config = dict(
    n_head=5,
    n_kv_head=1,
    norm_place='pre',
    positions='rope',
    rope_fraction=1.0,
    qk_norm=True,
    optimizer='muon_variant',
    warmup_steps=0,
    schedule='wsd',
)
MLP neurons of a small language model. Each row is named by its layer, matrix (up: input weights) and neuron, and shows model dimensions 64-159. Each number is 128 + 32 x the weight over its row's rms, rounded and kept within 0 to 255.
Before each neuron's rows, "fires after" lists the tokens most often just before its 100 highest values on Wikipedia text that the model never trained on. A number after a token or word is its count.

fires after: "ec" 39, " o" 13, " O" 10, " of" 7, "a" 5, " A" 4
L3.up586 [120 127 164 134  71 119 164 102 109 122  82  68 128 121 110  87 183 120 139 175 144  82 147  55  89  87 128 101 109 154 142 117 153 100 109 148 136 120  95 134 164 141 138 187 154 178 159  99  89 101 162 148 160 127 141  96 181 145 120 111 116 178 100 162 114  90 198 108 165 143 171 101 143 108 179 128  88 156 174  99  91 173 104  81 114 126 176  80 128 171 135 152  82 122 136 146]

fires after: " V" 17, " B" 13, "ic" 12, "t" 11, " C" 7, " " 7
L3.up358 [141 132 160 138 135 154 128 136 188 177 147 153 138 142 112 101 128 169 148 200 152  86  95 115 162  94 128 114 104  74 120 133 150 117 127 128 154  75 185 151 120 143 128 135 172  96 102  92 109 151  84 139 151  72 131 108  97 108 125 154 110 103  86 105 148 100  70 164 153 139 150 131 102 109 148 167 117 105 206  63 139  95 143 121 164 202 118 117 115 131  98 105 161  79 100 152]

fires after: "w" 22, "pp" 15, "art" 14, "n" 13, "l" 11, "d" 6
L3.up492 [179 120  61 124  94 118 178 151 147 106 201  71 157 141  59 192 162 140 156 122 124 160 145 154  82 104 128 135  70 133 109 127 135 101  84  97 126 157 154 157 143 144  84 109 148 143 144 146 167 100 106 105 124 116 120 125 182 127 106 123 151 111 210 121  87 133 112  94 111 110 156 139 195  74 168  94 138 150 138 159  99 156  97 130  70 189  96 142  50 120 101 122 144 109 118 103]

fires after: "le" 39, "b" 12, "c" 12, "er" 5, "g" 5
L3.up337 [186 127 142 131  73 151 126  99 117 184  87 107 132 133 109 116 138 122 166 154  87 143 103 149 145 134 128  98 150 151 130  92 151 189  99 180 132  88 154 121  86 134  86 118 125  55  87  97 116 120 116 196 152 170 108 135  90 205 170 149 186 165 149 134 148 174 142 122 185 112 133  74  64 106 116 115 112 100 116 138  86 154 156 151  91 119 126 100 191 183 120 123  97 125 160 182]

fires after: "b" 28, "an" 12, "n" 11, " n" 10, "e" 8
L3.up469 [126 113 131 139 160  94 184  93 206 107 139 178 159  91  96 189 146  72 169 147 103 175 141 168 115 116 126 151 118 124 170 141 124 136 117 167 121  59 140  87  81 144 160 131 100 158 114 149 146 150  91 128  82  94 156 139 110  89 174 124 181  97 178 175 116 137 150 142  98 146  85 136 103 127  63 173  82 141 148 104 129 116 200  98  54 126 169 128 143 129 153 117 100  93 133 112]

fires after: "g" 16, "en" 9, "le" 9, "um" 8, "at" 6, "ic" 6
L3.up525 [118  72 111 145 120 147  76  72  62 102 166 128 186 113 136 113 159 157 126 136 138  72 120 143  85 116  75 102 120 122 141  63 101  88 134 194 145 139 180  87 114 182  57 157 148  92  98  84  94  95 142 116 139 162 174 141 119 120 128 153 154 163 168 178 163 158 134 204 145 144 208 108 135 128 164 141  86 104  92 131 101 104 104 127 143  56 150 112 196 123 116 178 134 160 138 129]

fires after: "y" 13, "i" 11, "om" 8, "um" 7, "in" 7, "al" 6
L3.up65 [ 81  67  73 109 143 139 190 131  97  99  80  95 101 106 170 121 118 117 160 145 123 121 148 105 163 120  65 159 202 112 147 158 130 172 133 113  73 108 103  84 153 141 130 105 123 137 151 125  75  68 187 151  98 161 115  98 180  94 144 149  83 170 133  76 134 157 153 114 103 142 131 108 144 111 149  99 110 168 146  48  90 124 121 146 114 100 143 102 116 134  66 218 186 160 211 144]

fires after: " r" 12, "s" 12, " R" 10, " s" 8, " S" 7, "d" 7
L3.up610 [123 129 146 140 130 156 186  90 122  45 147 160  75 128 102 163 152 100 122 104 142 139 138 165 122 132  78 139 127 108 114 151  80 138  62 128  98 123 137  97 146 161 131 135 140 162 109 139 111  99  97  93  35 119 116  99 161 118 134 219 144 120 152 104 156  91 119 149  79 163 141 161 120 165 137 168 147  87  89 142  95 151 152 151 120 104  84 142 102 175 124 112 186 156 108 184]

fires after: "e" 30, "t" 15, " t" 13, " R" 8, " B" 5, " C" 5
L3.up378 [125 135 202 118 120 136 132 103 131 125 101 118 135  92 144  74  99 103 120 141 175  95 127 176 125 135 120 143  74 142 116 172 100 172 123 141 111  72 134 110  75 118  99 114 177 174 116 144 170 115  71 122 153 122  91  98 109 139 124 149 119 156 123 119 100 150 189 117 138 206 126  93 170 113  95 192 103 140  79 175 158 137 173 135 117  56  49 182 165 142 114  72 155 127 166 122]

fires after: " " 68, " a" 16, "t" 6
L3.up62 [159 140  87 115 127 118 123 111 174 137 181 108 123  92 167 148 125 156 136 156 141 103 147 159  90  94 124 115 127 114 133  74 121 114  99 117 134  28 136 102 123 137 136  90  92 174 137 105 149  57 120 129 167 118  71 203 174 120 101 161 109 152  82 126  93  64  95 113 125  70 154 183 129 114 121 157 155 118  85 130 108 126  69 151  87 105  98 138 160 135  78 141  87 176 137 124]

fires after: "r" 23, "i" 16, "f" 16, "um" 11, "j" 8, "\n" 8
L3.up123 [135 118 135 149  95 129 106  77 120 119 135  95 143 167 171 130 124  80 156 110  79  63 200 135 102 104 146  70 135 182 153 101 101 153 143 118 146 127 126  93 142  91 161 103 128  97 106 151 127 109  97  91  49 104 144 160 143  52 107 109 122 113  94 141 162 149 170 178 144  97  75 106  99  76 103 116  82 125 150 156 150  88 149 162  71 113 102  91 125 159 130 154 177 120 144 142]

fires after: "T" 18, "est" 14, "t" 13, " n" 8, " T" 7, "}" 5
L3.up255 [173 132  81 112  77 166 127  95 178 118 117 180  77  80 115 100 152  95 111 123 109 100  76  82 126 110 135 145 149  47 151 125 119 116 114 165 149 112 196 138  95 169 106  86 131 170 115 139  75 162 101 178 192 151  92 139 143 139  31 207 186 142 104 132  96 146 138 130 151 125 122 128 163  67 146 189 145 128  75 123 152 149 127 203 157  78  84 155 151 169 149 147 129 145 161 143]

fires after: "om" 17, "m" 9, "2" 8, " m" 8, "oc" 7, "op" 6
L3.up379 [136 144 139  68 124 131 148 170 123 102 115  96 169 195  79 118  97 164 135  79 123 200 126 155 132 108 126 165 158 155 152 120 152 158 152 162 144 161 188 186 153 143 129 133 115 110  79 117 106 116  99 186 166 125 130 104 157  84 103 127 178  97 121 142  99 178 141  61  78  80 152  59 112 108 114 149 137 131 135  90  52 128 100 168 147  67 157 129 118 125  86 156  81 118 158  59]

fires after: "er" 19, " P" 8, "p" 7, "ot" 7, "c" 6, " pro" 6
L3.up554 [ 79 133 172 144 108 162 147 180  95 135 114 107 152 176 197 111  93 212  68 140 137 195 172 100  70 166 109 156  75  95 126  98 148 161 199 170 117 108 206 136 123 122 107 129 137 106 110 155 105  63  68 109 130 108 125 125  93 158  89 122 140 139  80  74 127 132 128 125  79  76 114 137 152 109 111 114 166 159 108 179 127 158 165 105 130 138 120 161 130 116 127 134 107  88 117  84]

fires after: " S" 21, "g" 19, "t" 7, "ers" 7, "er" 6, "ce" 6
L3.up327 [139  92 112 139 135 123 125 175 134 127  89  97 103  97 126 177 134 193 150 113 199  87 104  84 113 132 166  49 127 144 140 161 116 148 142 163 103 130  99 163 126  84 190 111 177 144 102  85 167  94  60 109 147 144 108 142 109 124 135 110 166 117 149 119 164 110  98 107 171 126  78  93 162 105 138  95 206 104 108 123  76 116 149 173  68 108 143  98 160 137 134 136 126 135  80 158]

fires after: "in" 18, "z" 9, "l" 8, "and" 6, "d" 5, "her" 4
L3.up191 [124  75 208 126 174 182 160 154 112 176 130 106  99  77 109 116 126 122 115 145  74 152 158 128 165 109 120 118 146 125 120 167  91 110 123  75  97 103 172 171 145  90 141 117 166 151  72 158 145 104  79 105  94 121 115  97 129 120  84 103 147 140 179 110  63 126 199 123 200 128 148 146 121 123  89  66 133 131 113 178 118 218 122 132 131 122 141 102 180 171 154  98 109  98 176 106]

fires after: "y" 18, "et" 11, " s" 10, " be" 9, "ou" 8, "s" 8
L3.up74 [ 93 105 161 115  95 159 148 142 147 127 111 125  99 124  91 128  67  99 114 170 129 148 141 209 160 111 148 138 176 162 165 176 111 110 137 124 179 113 148 125 169 135  99 166 159 153  84 108 111 126 106 105 193  92 113 153 123  70 157 141 177 130 147 115 119  68 107 139 147  86 148 151 143 148 104  96 199 162 178 120 177 118 119 133 119 157 153 133 135 212 128  43 105 121 121 152]

fires after: "c" 28, "ec" 14, "p" 10, " c" 9, " r" 6
L3.up207 [153 140 241 156 157 203 190 103 127 107 133 105 123 191  80 177 104 134 107 136 128 126 128 206 155 135 118 145 167 101  94  96 212 127 110 160 114 136 138 128 150  82  86 141 126 130 114  68 132 120 137 143 143 112 134 143  65 142  96 133 133 135 160 139 128 159 117 114  92  89 113 121 140  87 110 145 138  61 137 106 119 151 160 123 123 146  98  87 113  95 141 140 109 122  61 136]

fires after: "=" 31, "b" 24, "a" 12, "e" 9, " R" 4, ")" 4
L3.up496 [ 88 149 118 110 155 149  95 110 178 114 114 113 142 132 142 139 105 127 141 113 175 122 180  97 163  78 118 177 141  88 200  93 121 161 147 169 122 104 148  75 145 111 205 184  87 114  99 166 104 117  52 136 125 151  68 120 104  60 113 115 111  97 174 193 148 158 103 189 140 133 143 151 104 112 199 112 151 182 127  90  88 122 152  99 120 103 130 148 103 119 170 137 160 138  88 109]

fires after: "a" 46, " a" 11, "d" 10, " A" 8
L3.up19 [167 109 135 179 130  57 158 152 123 100 182 104 124  90  73 185 131 114 124 121 171 182 142 168 105 132 152 101 165 148 119  66 156 136 147 157 109 147 100 157 127 111 140 149 128 139 118  99 144 170  99 103 137  83 106 111 104 105 143  79 125 105  54 127 124 222 129 126 141 123 160 143 133 129 170 140  85 139 209 109  46 157 119  79 164  58 114 163 117 105 126 130 113  89 157  70]

fires after: "i" 26, "c" 24, "on" 8, "o" 7, "b" 5
L3.up528 [155 145 125 149 151 173 110 185 105 102 120 112 143 115 119 114 137 122 125 147 118 120  98 111 144 146 176 151 161 134 155 128 169 190 155 113 174 122 128 118 119 152 130 132 133  98  86 107 150  67 125 191 144 142 108  67 115  93 143  62 148 181 164 157 156  85 132  96  98 117 126  88 203  91 127  61 121 121 148  94  95 129  75  85  96 133 102 148 101  82 153 162  76 157 129 139]

fires after: "e" 16, " d" 14, " n" 12, "ot" 7, "at" 6, " t" 6
L3.up487 [116 151 161 123 130 173  94 126 160 111 122  48  48 101 142  89 161 160 151 129 118  90 153 150 119 159 138 105 102  89 144 147  95 175 132 136 130 112 155 156  99 114 156 123  88 155 123 171 110 139 144 116 203 142 116  51 139 150 133 144 125 105  75 111  78 144  96 135  99 135 187 131 114 124 171 128 155 145  63 127 122 160 136 158  87  66  97 148 161 121 121 162  63  75 191  98]

fires after: " M" 26, " m" 17, "an" 9, "2" 8, " g" 7
L3.up364 [131 144  96 115  54 146  63 163 152  53 132  97  85 140 128 116 177 112  83  95 184 127 154 167 144 162 104 130 143 116 145 155 153 107 141 137 175 138 137 103 137 168 124  69 125  91  69 127 153  70 171 122 100 107 132  98 189  89 148 138  61 140 115 137 187 166 104 150 143 102 133 114 130 139 159  86 128 120 101 157 145 115 113 112 157 131 179  91 137 150 129 120 133 162 159 129]